MLP neurons of a small language model. Each row is named by its layer, matrix (gate and up: input weights; down: output weights) and neuron, and shows model dimensions 144-271. Each number is 128 + 32 x the weight over its row's rms, rounded and kept within 0 to 255. Numbers have three digits each. A neuron's up and down rows have the sign that makes its largest values positive.
Before each neuron's rows, "fires after" lists the tokens most often just before its 100 highest values on Wikipedia text that the model never trained on. A number after a token or word is its count.

fires after: "|" 14, "\n" 13, "-" 10, "\n\n" 8, " is" 6, "ba" 6
L8.gate311:126171063140140131164089149136125141182161084105164136145138179100122131144094105095138049154196082115070163124146069152169185131178142095103118079170122098129127162122108085151093110134144151158103140159075166137146141144129166091112096141123090062149140094172216127146129130112171134175075171152125095099201141103113170142117145107095121117100091193094113139160131199150147154142136
L8.up311:141125140132125094099120154147168138135137109124100101113164120158184151138115087106155136078155180110126129190120185096105112112094171133126112099116153127088094172167115124106128102133160108145116152134125088116085137080116166095140142156108117155076090083198173164170111150094133064111169132178075160106130135111123116069137131176089121106130125151215149083141133144136105146102113
L8.down311:100132125131128136087144165171109128096166090103096125121140101135149166132123117161137156140144109133097111148187147175170106163150114175128088097098134129184093086135147151126136132112202130149176092110095155118107162160134175086121131129182058118205071164128114073088103165142139150122154174081141145129142149141113165101097128062125119193123115109131112135181145134178129094158097

fires after: "\n\n" 63, "\n" 14, "=" 11, "See" 4
L8.gate428:163103081063151141121134186112146180131176170146116119110096128107126157125146107151166132147122095180127099132088106184124130095150101119107135127136208051146166151103134106100140153154165117118074099149184080099153117163168127077132165161146120104138150120126140098149147118079141119142057154146049097147064125152151151076144144137125097089102139111110099157117158052099166156125112
L8.up428:125152160109157123136106170161136171111151120110186125074148069155123131153094160148088085177127117096157141188088240131159122117056187113097070084093115143111145119150121171092113187058139164138077111106162081105163132115222139080136165168132144137104143070115170080098150087081107156149130102105173084137174100136158183117164165136132156152132135077077150125067136118169146143114107
L8.down428:094186123160134162124128218118161207113131151118115139052097171122149134165095113148121153173195130117206109084099158155102109205151099102125131171132170136133139114167134101118142146158149097138106092108128125110116120117145132083122176129106095147107109143181159065053140118129144104095149145087068085134158126151157146078079124119149165140113172117121152102141075065163164166120164

fires after: "=" 61, " =" 13, " |" 9, "\n\n" 5, "|" 4
L8.gate1376:161160153156191105097132107109151096105144100149067098104123102138129124154127099111100156143080077155085190134123123090044118066130071157149085097129063124173118089132078075107091108108021194082085128118088117108110114129100153122131132077105113141091134130104157170193139142122172157082134178162094108096139070150102131137132153123121161095077198159116146115133137110172170091128128
L8.up1376:088100158125152111127108123093162191166166112129137103179149136150152153205101168139109137147193166125174075141110124092099098084121112133126094132155145101149124082136089165144103171103132135062100116139137160147125139096148164119093132095089096141155108101110121093097089128137101148173169122124138148104131112136134090159158115140141110134103144210104102146134165173158154177086113
L8.down1376:062111079118079146107170220164199093133187127056135147153125111133100082128164163122112103087071170134101054092145151132127074129098084068141118111152109137176097168185094108140165157147140147120157128123120138147087147141154108101156155105135082116097103186163105082060117194114134122161053171113148085119125115114150115104117136131134110102111074210119134189143119130176145167166179

fires after: "-" 28, "|" 23, "2" 5, " |" 5, " \"" 4, "'" 4
L9.gate108:161158088127196099179092076114130143114150125105101100136110135075073169120126145151108124209150167150150108196093147105099145091144082123196115188148064120143071097110101108169096134152150147161071152108120104116100095107112147136125114135143152131113153119104141125149137128101126113092124161135126135130144110142048140157080142142151134086198104095117088119155155119174170143130111
L9.up108:139095149090116121107143131124152112171148152147101152127139186093107140154121105148171150115136107137164153107221142143137162130122153086130176123130155160156157127087134143194058074115113098110086163202134089185128157162097155099145109125134137071140109126116177145166171167100076154096135170094113057109120172134134134113166135124162142113112121090161135139128169199098106159145096
L9.down108:138120172157092128147160144169152084137134120154120148156165120134152099142124089076178108053072124140135081090145115073110127152169093119105153084107096094141124154231132113138174139115097186130066162111091128083110156177188089122088088132155110067103125150096126121160105130123126183101197094159163136161087079122173128150158134138107083147079107120106123181160122162096132153134088

fires after: "-" 56, "|" 14, " |" 5
L6.gate467:119123161133116125157103123177093160128123139143145155079157125121143114179039110120149126170111059107121137120139150113146103114121092161116146126114101112113156122105082116135090111116085137132093128136158075091117119142150088094144154219151067127110147134085103094119150169155127168171132148137150051095218116127165105168087167075106094142099131175132173098116152095167117129137135
L6.up467:138113071137100106111081167122112140155126224100141173119140086131141110078080114106109118131124128118126152068148145194125135163091182157171157136100095116155073176141180122177090108078127182102139122191135111127165101149099114160110136158147148090136117141166088132174150163110116144118136117074207086098079113120060153068078169177124133153188108162052092118120117103110144123182096
L6.down467:151120177100148137126099115068124121083136173097199073187087104121140125113167128033135125153117151178111101120165135149130111196102100115130088120106117095146058118171104156213147066122150137150182110097101094127120106104119187124104172133110118085117083134176158121148146204070090116183111114114197052120103151122149153108119122096117117177133137128111109153105117127134176153170201

fires after: "=" 73, "." 15, " |" 6
L9.gate529:115136053097093118175143099138149129108164115138097121095155187132152092122135135102174144079121162197209187186139090108088120138133097121138159161154137089138143130092115170082131138160137076132108134149171111103158142138154151118161117110125122157117143129175079064088079102106118177163148132160148113157128108042130098192099088133097186142079149209080157146042111154152181078098074
L9.up529:131134139156160152118107157147130124174120091093185116066090237093114156074164134118080124102116141088102146154092116139145182091180122147045106143092087128067149105117113105123163081144135133076084084137112146124078166122148134144120099120200128158143105093068100099146163118135154163134170162136088090178134157155133074151087167146134121155151126155099071149147190114108132060091094
L9.down529:138092182132199135138147096165151146138152122178101153099160095148110111110073174123053087131165062124108153126176192125141122096124101119090147102150137125078129156136094110166159065113117120070118107133074129116118145138136111145126127116072189095066150136128109084121117121152131144093106166091108096146040163123156082122112125108164095136102139128104099102158142141178122132139160

fires after: "\n" 19, ")" 10, "=" 10, "  " 8, " =" 4
L10.gate1263:116126144147084121052127089130158186120118107148169113110129094091115150148095068148123132109132102136147083137077179106149126110164129100145153147049133133159153105084131058068136055168158137145137173164127166142130168126097105155114104147116129083092149101124164151127063125127151189078111119130132149158086159156140186150124137127112086135127077098127138069129131132156119172171103
L10.up1263:097122103112149067151090077147203099123143093091092114133140112122127124095166146130099123107154087112204077116142115135139110145113124143128113083155132139130108113071141102120123156093117144142103168192090147125157118131109154118130072136107148188148143127095073151151127178125162162100123078154097154194127121158109093138120139132143129095109130148134087159135131137176076102141117
L10.down1263:120118132105092125128145079199148116070121100070165119146154156105095122126189147098161126148143109123130151102089072192118162058118137185097148065065135157097058198159113095152167152197132162148072169140151153215134077137107140073134116109113137165090100153136150085132124124133146154075134110091084102153193086112154130172093158138143092147121150104120044161146153090179115125138145

fires after: "\n\n" 100
L6.gate745:131138110088117138104157116115070107085082148123181177089109076140132154118103172142120135142127148186101131106082086117096088102135141124169153140106092093128133110086091064200154152136133085107159144147090094129144170116105144102102144115173136135137114180191117155070114101185111074158129116113110122120083116117136091080173164141149168136137177122151174084123125185178108117160130
L6.up745:161088134080154167106121101128119119149147167134161167129070056085093148123072154112078176092128164123112138095115165114118131159175114102128147148123099136127188080168174110119192135097162056175123104190083078138158176173124121180138137145180144137115157115171141126062085079139120109125101086085078170141093114113164104117167160168113146091129186063127131123066165081137067076137105
L6.down745:158085132119127116155102144177136185172115124097150147110089085186082148036154160119075134127151122133134119074131172104116130108192168136142150123127159142098111037133098134135134144116140118165133113121067117133189143163153185134134168174137132139164150181147167135061168100098119181106128124122084081137112123120161133083137121133096154140123214118145080202134190128133089141101158

fires after: "\n\n" 91
L8.gate1102:120146200097207141164084185120109118136143123162151096153090100132139114093102102121116156097143088164120155129157105146150125071171168151070157103095111066114122122143121138142108133125142102106158155165143120181121143145173074154113180155131020048177161168129083180052146118166114147062072113077167081190099129131086135200155171086142170158088171122162106156145162158139090130116072
L8.up1102:145153132065102106164116111173125153113139158097150178151147091133152121095035131138149151115128162148114109145149109113139138112133101189161050120146188128102096180098158168118138116183188119175211163143101089083149214147151133139163085121161130086139125159159061165086139104137097210112167079111107071102085172142114165068127147128174206062090125108100141131147120114153150120146143
L8.down1102:183067125137126163105073099162130183130136138099128173096145138155140142081144152150178119102128144133138096158072161119084158126106183130163075144150140174138133140136123097135182117140146126125085152115088119133177186151148149164086069155130191128173160162119114123105141177129150140114143164178089134151120128131111142047124082109162099070190162100137131141118160122102126173147174

fires after: "=" 31, "^" 10, " =" 5, " arch" 5, "," 4
L9.gate1234:135107128157167155140143083147087129145121155093161149125191154117152148144114161143116149163146187147135134209079135167070125042181150152167141111122106040156054166136167169160130156122071076094203076133117128143193147142104128117047123094129151169180122118134102181084110125086140149081135070117175101138101132150185155157157134033131115100118122125123151093083158097141131121112103
L9.up1234:077107145174111128102143140146145161085169101155154111142178155089117157110155197140145182180143138139122101099078151122124144068033127159123167154119137117135125167131128137126099143156101118163174150145148105076166106088138090177108092112077106121160134138096128088158094083154140141169182138118115136107108140112080138126118098115140074152098132174133141099111081101117136142135129
L9.down1234:058088137098096118078110141068124137120094152089091146109130125169095096161125116105144124161101178102111150124153170106126138156043118160079135136148134119162084124109114158183116093135133129135182140128144115161155139147159151155086072094141151138135092140125135070114098151088145145114126173135062082152130072140127104163103124139105073119134078109148129136116134093112109064190139

fires after: "-" 72, "|" 26
L6.gate68:075091161110092146125147125104160131163127130180073166140121151098099162109114126135225099143137133147106133156095116146099138098143124116087116158063131126136100124147130084123095115135060101128111150151158157064164153091129180111097127127156143118120116129177078158151171170165164137071135140145129139106106049106101114157125139039094125138152127097133159128153111084117111122124157
L6.up68:144100111113101146174111124097142134162112126205112137124124166124090125068090120133160114125171119088138139139122120133112156133129082142050118138123169156146113205111083121143040118137105085153180160117123078127129147162128018154111113132159121086093112138164117093192111128139175117069116157144133089139154144159176162104107160098158095076127112132151164148111082097097136151117108
L6.down68:117136128104101124176094114083140086183085147158102104171109144141124145036074084121081112135137114102208105124123150117094193194155130095147120110147143132131128125098123154149021049126161108094123164117119146172085146170137117152016141140138132131104129168150095147152110118122111125140144128104127086175132108158185163118119179104154117150162161111171126123087132127110057147158102

fires after: "\n\n" 93, "\n" 4
L6.gate76:157075118158074136134113136184121107150144146137128164106178076144135129156164093123187116136188120160130093121140109134131166090175128139087121119146152131121165129139116150132096115147139088153093150157177173121173117094128118133105091065095075153230126105185159079126130098168143184119155202116112097094176161151140147079155166056088188155131047157121147150149146123147150098085082
L6.up76:104156116185156122107098066145167141130131130116141171111104171086103110148174105144168113135181149101110120121129177118121117083142136134122138145122112085084116204084116107072107112134169152119130138166151131201098079150084189126052086098124119166112127108101124117114111123149122089102176168157064147157098160139087145113115126074134130139133112105140112125122087127081139188120134
L6.down76:104087093089166109119082137115122160143167176119118151107083108161142103150120135091151129135121089172118141134129071133059123141096151111128166090097140118111088168153102193109146129122160149128108185151165145142152106085048146086113134155104128160116146117177173088126142168127092113189182144120098148156172098141148107133103158078118117146123062113087168177142153146127104140120154

fires after: " |" 38, "|" 8, " There" 8
L8.gate1454:120117144109136134102134116226121180134144135185126193186074101113127174129095113111132121068072094115140112130079081110151100082151104121118147123194147150157097101116138123113132141160108116136159080130121145164148144133197077085141148120149148071074146081139097058093140144113141153142194117089135075150166088212144141118105145119134143160084103121097131124086167200096140112103064
L8.up1454:124163167155130147142122069165168130135109089129147123141130188143062089162101124126066075115125137129112192163080136134117099168109095109112114174147101109146112150180105115066123110091124135124147117168192137101062139158184146113089164040099174073152084092135133118141144123099163096140141128121058127137100148186116148114170069117114159141111129125140118116187165056064146172124141
L8.down1454:096143102093149116112133158097178134149116162119087114098156087156139112108134162134158153135179124125148111112137151117099122119095111125098181101099151068116127161093055070145106129071139113082130119154074144123110102161071114154147104203103128156086091190135163117169074091157097143086081128135182159091143114107146066053118085126148155108110156152099135150100112121164151146081111

fires after: "-" 72, " the" 14
L9.gate5:167054046180125119135134095134153160126195145160209122104110155125125090114037169087122124076114119036112107176145153118101142163154134130083077118090165110131112086104103118174098099121135107095143084169162095187120114161102159133105103179181098132150119205130093088127145204111111106136111145158132158220193124149113173116171182125157164137100121105189135160085146119167132119108115
L9.up5:110118145120122169183137121140088145129181094175122050108148113109130070125175148064083185138119106128122177125139149114142094131089106125134118077129159179116111113145093085154104181094182127144135193126103120095154109177144135110101096174177195128063146135083119172100177154186173102165164174132147139144119134066167176115174210086146104105118129170151140146050095138202132121135107
L9.down5:087166161069103171168108148145108098137103172137164082146118119159110150069100124075101180112152161106153098149093097197153151127110093174191161112184086190147121133113095152092147100130164081148176134126159144160158158182147146161106093158171132117130128122169139123138121127096156134164136137183164046134184100126104166105178169135166125129149061159139107178114145103123086137117099

fires after: "=" 30, "|" 21, " |" 12, "-" 10, "\n" 7, ":" 4
L8.gate1474:097114101138130103168172121095164116133115106177161115107100137157111093102097158164158135078147159126148107133159148125160169161163125103122186135160157149213107166089175164140117103132092213105197055205142107117089103112136154110141082112112117143132155123067134094140112122161138124086108173170149109161135173096106088146136114137072073162151191139158126168109158179157115142151105
L8.up1474:170044167118114096166106118081068168167123133129115115140116103088091144091126128106077067134163121117167138104137079073056118123126123164147131128105138139129143112127107125129110137192080126109147115181110114161122084128094122098105131101156100160162101099096132163173076120124104124095134111131089144120164103108147130115102176171211110133141139100146101169111124124206142084088094
L8.down1474:123058141119209156134148144151137093142095145149090150156156154198111178176091138126121080095192138098095182142141121136109230107139086089082120133162147102137183107122165159173114119176205038181082173137111183104112084168156166079134104164112097114140157176148120160151154130107048130108092129095108132184165114170118129111137167134119132164126109118132146098130122137137144180131053